{
  "num_hidden_layers": 8,
  "norm": "rmsnorm",
  "positions": "rope",
  "init": "uniform",
  "init_std_o": 0.0,
  "init_std_up": 0.0131,
  "batch_tokens": 65536,
  "doc_mask": true,
  "max_steps": 9536
}
MLP neurons of a small language model. Each row is named by its layer, matrix (gate and up: input weights) and neuron, and shows model dimensions 112-207. Each number is 200 + 40 x the weight over its row's rms, rounded and kept within 0 to 999. A neuron's up and down rows have the sign that makes its largest values positive.
After each neuron's rows, "fires in" lists the words (lower case) most often at its 100 highest values on Wikipedia text that the model never trained on.

L5.gate634,208,172,208,202,223,263,220,275,198,198,239,242,161,172,222,250,199,287,198,184,185,216,203,233,147,140,145,186,154,226,141,200,169,259,166,237,211,182,180,188,267,203,241,217,189,249,215,264,267,107,174,186,199,167,206,177,250,225,204,212,245,206,235,212,136,126,204,272,212,211,156,197,232,309,206,221,168,167,118,250,169,264,248,237,265,228,178,150,233,165,237,155,221,240,194,198
L5.up634,243,184,184,163,255,244,193,253,195,263,192,100,202,213,266,185,157,213,205,160,155,236,225,167,153,259,215,264,191,140,234,212,264,153,245,248,203,240,185,188,226,186,198,181,186,229,182,221,179,205,197,216,236,206,193,179,168,170,216,203,160,246,145,273,137,130,129,200,203,185,177,246,194,187,173,185,181,169,209,157,234,160,272,193,199,185,183,179,243,242,120,160,170,234,105,210
fires in: "the", "two", "other", "three", "four"

L5.gate584,172,163,162,174,249,289,168,227,185,179,185,203,210,186,161,157,258,280,211,185,177,172,255,238,152,113,185,144,206,195,179,239,242,234,179,125,266,257,106,209,203,218,207,181,197,238,240,208,155,188,176,178,261,225,260,199,188,226,226,136,224,216,232,179,245,231,192,210,232,242,247,157,246,151,213,146,232,160,233,216,211,221,196,220,185,196,123,205,139,240,180,278,251,165,200,249
L5.up584,183,155,190,132,200,186,192,171,235,160,206,188,195,202,246,199,246,201,130,149,179,173,147,244,181,225,202,171,224,77,238,224,147,220,223,184,241,190,236,182,126,249,211,209,203,198,197,192,223,229,203,221,186,232,221,196,290,251,132,166,204,179,160,283,185,198,165,180,214,200,214,235,233,117,203,187,273,263,237,236,183,215,164,151,163,216,178,195,182,256,148,228,197,164,241,231
fires in: "united", "the"

L5.gate2221,172,186,111,169,211,241,290,178,254,293,173,194,194,185,114,210,181,245,131,248,182,163,231,199,215,223,247,265,254,210,147,173,152,218,145,141,157,226,211,196,186,186,263,157,216,149,249,219,217,156,156,218,180,201,251,219,224,191,254,193,245,242,143,239,238,185,156,231,186,164,188,212,189,134,249,227,149,245,172,255,179,211,177,252,206,220,154,226,182,183,246,178,277,282,270,263
L5.up2221,199,172,179,153,265,168,172,196,150,165,157,282,146,206,166,95,217,178,180,226,192,213,231,271,183,207,224,182,177,213,211,178,236,126,202,233,143,173,230,207,186,214,285,210,105,282,173,241,205,198,217,186,226,160,149,210,127,204,210,181,152,192,151,148,204,201,250,198,219,277,134,151,200,177,177,215,140,243,191,139,161,198,134,154,157,213,257,233,151,189,254,172,262,203,217,226
fires in: "as", "there", "it", "according"

L5.gate2351,144,288,232,166,329,237,164,201,196,194,175,210,217,162,205,261,160,223,124,173,205,253,223,244,207,188,203,169,207,125,256,250,203,198,205,154,238,149,252,260,220,174,249,201,205,176,226,208,167,215,190,123,176,185,140,177,193,202,168,160,178,246,179,191,231,201,187,249,239,176,300,242,213,164,140,168,195,218,228,159,161,183,283,170,250,200,245,225,223,242,166,129,213,234,131,246
L5.up2351,230,223,190,179,239,224,229,254,178,227,201,199,182,149,172,217,246,249,184,236,273,230,220,236,154,133,190,166,195,173,135,182,132,254,254,214,171,283,191,214,211,230,194,118,185,154,188,216,164,131,174,130,109,212,263,239,270,168,220,123,206,264,185,241,227,247,180,150,209,208,124,193,260,159,218,169,167,236,206,133,193,210,223,218,253,223,143,130,259,173,200,174,182,255,136,198
fires in: "the", "a"

L5.gate1265,186,299,240,249,220,150,224,236,229,176,231,187,199,248,243,211,130,193,183,180,258,219,225,95,247,179,207,165,200,254,215,160,189,117,192,128,158,210,235,164,253,224,214,310,180,196,207,202,126,184,216,178,223,209,214,136,236,170,225,127,186,146,187,159,197,238,309,184,234,226,145,228,279,175,223,125,209,148,190,150,138,201,205,101,153,135,168,192,190,166,184,201,177,148,234,199
L5.up1265,235,281,175,185,211,259,246,170,201,188,263,156,206,282,189,183,199,138,237,238,217,130,215,229,202,188,208,182,250,228,233,180,177,296,281,210,143,205,238,176,215,118,202,242,126,235,227,257,204,256,168,221,207,185,209,229,144,126,173,168,186,208,250,112,217,281,194,197,263,165,234,178,255,270,264,252,196,178,289,125,231,200,254,153,179,129,247,167,198,222,169,223,204,165,155,179
fires in: "is", "s", "as"

L5.gate577,246,248,177,307,228,196,210,269,154,188,224,211,183,261,204,226,201,181,245,220,138,241,204,173,202,179,189,98,228,129,187,249,156,143,242,220,213,266,230,174,168,188,216,213,257,199,243,200,173,204,180,174,132,249,212,255,123,239,202,203,174,223,211,170,141,243,290,219,137,140,189,178,203,237,227,187,232,162,124,101,211,265,148,197,254,139,162,209,202,149,212,205,181,150,133,238
L5.up577,208,115,186,288,224,188,249,163,175,246,229,182,209,235,235,130,201,193,217,162,225,225,295,236,282,159,163,186,121,205,183,250,213,272,175,191,159,217,258,193,210,149,142,186,148,206,185,166,180,185,238,179,199,251,302,203,250,153,152,147,144,204,271,125,191,189,218,266,170,237,180,168,183,206,158,164,272,178,162,209,223,205,214,180,228,254,246,176,190,195,236,218,150,165,187,181
fires in: "is", "was", "can", "are", "would"

L5.gate9,272,161,179,229,197,214,187,88,172,229,182,231,212,223,158,161,190,187,128,130,222,186,156,271,204,231,111,214,137,274,111,194,180,179,177,166,232,158,145,275,87,233,172,219,130,179,210,224,210,160,131,210,186,202,255,167,163,225,177,310,175,175,292,246,201,163,251,175,208,165,172,250,210,235,189,110,162,197,219,160,237,222,128,200,203,180,213,193,232,232,218,175,251,211,180,209
L5.up9,203,196,230,223,268,156,232,264,159,173,144,183,161,212,121,152,207,159,287,224,172,216,221,183,229,190,203,181,192,166,195,273,187,223,206,203,232,133,195,155,228,228,167,242,194,236,153,223,224,200,207,210,203,178,217,226,203,162,208,178,210,193,239,230,149,225,201,170,224,207,267,179,294,238,169,247,182,272,171,192,274,116,219,212,224,215,194,210,189,244,231,147,242,169,174,162
fires in: "united", "world"

L5.gate1749,209,177,161,218,197,244,171,186,152,162,144,193,176,152,246,272,243,137,212,173,264,191,209,227,198,168,250,199,190,235,164,222,199,193,220,144,218,238,235,165,230,180,235,203,240,222,266,237,214,205,246,224,145,189,254,259,176,223,204,179,171,231,198,215,191,189,169,295,208,192,135,188,194,266,187,193,216,195,223,193,188,192,182,190,188,204,155,139,205,263,262,231,250,197,132,181
L5.up1749,199,138,268,188,185,211,177,165,184,184,204,227,146,242,192,219,135,284,117,197,194,274,153,186,226,205,206,196,197,152,202,195,97,158,234,277,182,157,230,145,218,191,165,128,174,210,316,212,251,201,187,211,201,181,172,170,205,219,208,165,187,213,179,181,253,288,204,234,219,237,284,208,171,168,209,226,144,162,222,202,213,204,154,158,198,185,195,243,181,106,239,178,124,160,195,268
fires in: "it", "which", "that", "this", "what"

L5.gate1789,243,228,208,189,223,249,172,206,157,171,173,222,178,160,211,309,170,170,209,169,134,202,210,222,245,244,144,184,196,114,214,159,135,173,211,133,162,180,217,167,196,158,244,169,165,278,266,217,223,126,177,224,104,178,200,253,239,145,174,195,200,175,227,209,149,256,196,200,219,177,173,251,234,226,215,200,298,207,261,200,133,209,207,281,195,197,192,189,192,164,152,282,178,278,165,229
L5.up1789,160,228,161,200,224,198,226,174,194,178,151,185,216,191,199,160,174,196,145,196,265,158,196,255,227,202,199,169,155,197,208,261,231,173,175,217,165,143,290,146,89,184,235,215,153,169,136,168,255,188,132,191,197,159,152,253,189,144,223,220,194,245,220,267,204,224,183,189,184,169,131,209,214,239,178,196,172,230,191,203,183,161,260,182,165,172,251,108,175,255,194,185,159,251,171,168
fires in: "the", "beijing"

L5.gate338,180,221,168,164,113,173,254,242,248,174,236,157,153,262,182,174,262,190,124,214,219,188,220,194,232,240,153,207,143,191,246,190,208,175,230,230,254,107,166,191,195,209,189,224,173,212,133,267,194,191,191,161,174,173,318,190,211,231,167,201,176,165,236,249,170,208,208,191,210,245,216,212,137,187,286,134,160,145,188,171,185,219,227,138,198,165,213,195,210,165,196,249,175,214,239,170
L5.up338,193,256,213,235,155,183,210,185,250,169,152,169,211,153,240,232,150,249,204,163,167,263,177,174,250,218,218,203,194,226,252,216,233,141,174,255,237,208,266,151,210,205,273,194,165,183,187,181,253,167,204,239,165,151,213,163,208,220,266,177,173,242,182,164,174,221,255,222,251,197,217,192,189,249,217,233,201,162,227,190,193,180,256,229,239,221,236,164,135,93,209,229,229,224,170,161
fires in: "and"

L5.gate1276,260,190,145,189,231,197,222,221,165,201,132,208,150,166,138,170,194,196,220,219,167,183,234,209,216,222,192,195,156,233,158,214,205,197,170,188,189,206,226,210,193,200,175,208,205,228,222,185,273,183,241,246,210,113,235,225,196,260,256,190,211,191,147,237,190,96,202,218,147,185,183,350,273,225,184,240,198,184,173,281,127,186,190,204,186,212,194,191,155,175,215,212,143,239,234,179
L5.up1276,291,128,172,229,219,168,181,263,173,167,222,142,203,263,217,235,214,292,144,225,228,220,212,218,298,234,271,196,206,203,229,197,134,222,156,122,188,275,230,206,167,216,237,184,205,119,210,210,274,166,162,216,237,208,198,190,202,186,257,204,222,210,183,120,132,226,221,250,215,250,238,206,258,181,209,172,209,167,172,215,204,162,259,213,188,175,161,224,163,224,179,177,118,144,223,216
fires in: "in", "such", "these", "two", "the"

L5.gate141,165,137,203,148,241,250,190,242,162,175,222,169,183,211,249,149,213,127,172,206,155,181,169,187,258,145,166,238,161,228,225,163,172,186,185,228,191,210,232,229,192,200,186,149,256,214,131,259,256,187,228,158,249,299,243,223,117,128,257,262,262,259,117,232,169,161,304,200,213,168,231,201,220,223,153,225,177,177,201,229,234,208,191,187,137,152,185,214,274,181,115,208,272,132,221,178
L5.up141,174,173,197,122,193,212,225,256,114,248,180,220,239,222,107,195,213,180,199,194,187,235,200,215,169,192,178,186,153,222,146,140,166,160,206,136,194,201,235,189,217,195,210,185,232,245,198,221,256,207,165,197,204,150,171,236,193,212,221,242,194,238,234,185,161,300,145,155,178,270,207,216,218,181,232,175,173,174,236,178,219,181,166,218,173,233,197,180,245,214,216,223,209,263,152,262
fires in: "an"

L5.gate2207,210,188,211,211,166,233,200,200,224,188,194,215,241,214,209,229,183,236,208,205,149,242,158,168,170,180,209,210,234,239,215,191,247,203,225,250,185,172,239,295,163,166,180,259,145,150,219,192,265,244,228,192,209,228,224,252,248,195,191,217,163,307,214,160,185,181,164,226,198,188,192,202,172,214,170,218,288,248,231,216,165,184,234,196,287,232,191,234,131,263,111,184,171,238,187,173
L5.up2207,251,191,210,135,194,182,72,258,187,197,198,153,184,203,234,144,199,183,222,133,140,208,233,212,160,231,254,188,221,105,245,236,230,143,217,143,141,228,128,195,205,192,173,238,173,183,180,247,210,284,196,135,140,233,226,209,168,231,201,209,151,228,214,210,144,171,177,89,203,214,220,200,222,217,166,215,200,138,207,173,196,244,187,186,188,249,240,184,179,207,179,199,193,164,270,231
fires in: "the", "my", "this", "good", "s", "your"

L5.gate697,186,170,192,160,229,226,178,334,260,211,253,124,210,212,190,139,216,167,146,265,246,221,192,154,124,188,123,191,221,200,181,235,182,185,237,208,193,226,210,262,182,214,145,232,122,152,224,244,187,227,209,162,148,195,189,151,195,228,180,204,246,224,216,242,193,236,266,187,232,196,135,272,189,251,214,172,184,234,223,189,198,202,167,76,247,223,161,233,255,206,167,267,157,190,213,161
L5.up697,195,174,218,200,180,215,192,226,157,233,200,178,146,235,156,218,150,102,175,192,127,162,144,164,136,165,147,223,138,137,121,187,165,164,261,157,267,195,172,213,229,173,250,134,136,210,176,211,179,237,204,190,116,228,221,188,189,209,223,179,199,161,154,195,179,169,183,161,212,194,198,207,267,164,213,158,221,220,176,274,122,149,124,200,204,251,170,239,163,259,190,235,289,138,180,231
fires in: "a", "no", "all", "any", "an"

L5.gate1017,207,187,163,193,248,182,240,197,171,223,199,190,171,193,312,230,207,169,196,132,146,125,209,182,225,187,215,182,171,210,138,199,238,149,288,174,199,137,168,120,185,164,154,192,227,185,187,199,97,180,216,185,180,156,187,155,184,182,255,214,277,136,192,219,177,226,191,241,264,169,159,279,164,226,181,180,231,282,316,192,268,223,236,212,276,222,215,204,126,167,279,282,225,184,187,203
L5.up1017,194,245,134,157,274,184,140,175,167,185,189,165,188,224,236,164,227,204,210,239,183,177,207,217,178,245,239,195,203,171,203,280,155,194,154,233,254,182,219,91,191,201,244,175,233,171,157,184,196,228,149,165,220,167,152,218,290,238,253,185,224,268,145,144,199,206,180,203,268,231,284,190,152,230,112,186,158,201,268,174,200,178,215,258,170,216,148,108,249,198,140,271,186,181,143,201
fires in: "and", "as", "include", "by"

L5.gate35,198,196,218,146,204,149,213,187,204,260,203,152,191,227,230,148,172,196,182,182,135,178,260,201,201,185,212,197,218,216,181,188,158,181,227,173,151,236,159,208,156,172,222,126,169,131,247,212,173,203,165,186,173,225,157,278,192,230,262,175,171,215,217,216,240,229,225,156,243,168,118,196,230,274,165,235,182,287,159,173,173,198,170,176,146,210,234,193,172,239,188,239,212,202,275,254
L5.up35,184,191,188,184,203,249,188,250,246,204,165,230,224,188,219,242,278,184,168,207,168,185,242,225,212,253,225,146,167,284,213,197,237,201,178,190,133,221,184,206,207,215,208,216,193,214,194,246,233,201,129,219,195,243,188,148,238,168,170,252,191,229,236,195,277,287,196,228,200,213,248,213,256,139,257,171,199,186,182,214,190,201,197,218,191,127,152,168,130,110,208,228,230,168,166,256
fires in: "it", "he", "and", "that", "they", "which"

L5.gate2133,267,183,159,252,189,231,193,252,256,172,165,121,213,228,212,251,252,179,182,225,178,161,229,271,180,154,198,129,192,166,195,169,278,213,210,145,162,186,201,181,168,232,181,211,234,237,173,155,182,188,204,163,174,214,161,233,146,183,155,213,284,192,144,228,151,214,239,221,232,146,202,209,205,172,144,206,195,212,196,297,154,147,206,268,223,175,163,156,193,197,156,279,182,154,188,274
L5.up2133,218,166,271,177,125,240,215,233,202,170,197,177,208,184,183,219,204,217,174,211,248,171,236,273,193,219,147,223,169,246,193,149,205,155,254,164,211,217,228,176,215,156,192,192,223,256,172,247,143,113,189,194,203,201,128,202,211,275,178,241,182,162,222,214,175,203,249,219,222,208,145,242,187,212,139,214,183,177,183,184,157,175,271,209,224,198,135,199,143,163,211,227,215,151,185,180
fires in: "2", "5", "6", "3", "1", "4"

L5.gate261,232,157,211,241,196,210,132,204,276,229,259,205,230,166,108,205,174,227,187,212,131,270,126,215,179,185,249,204,176,197,193,201,238,208,280,197,163,295,234,191,264,163,263,137,191,197,211,250,208,167,172,166,218,227,169,223,203,142,211,228,214,173,134,211,135,249,191,173,255,197,218,181,223,213,212,163,160,189,228,205,261,178,196,231,280,181,229,205,160,247,240,152,200,197,186,169
L5.up261,240,235,162,192,175,175,220,208,239,200,262,239,214,167,217,138,171,231,187,151,159,172,237,195,186,180,182,178,182,151,194,144,297,252,236,137,225,178,248,152,231,239,190,133,242,187,147,214,148,199,165,120,159,195,210,163,180,176,188,205,124,182,152,241,173,263,216,239,260,223,252,231,238,212,203,202,192,218,274,230,199,224,252,216,222,107,163,200,157,257,251,243,276,220,193,301
fires in: "member", "the", "s", "state", "first", "part"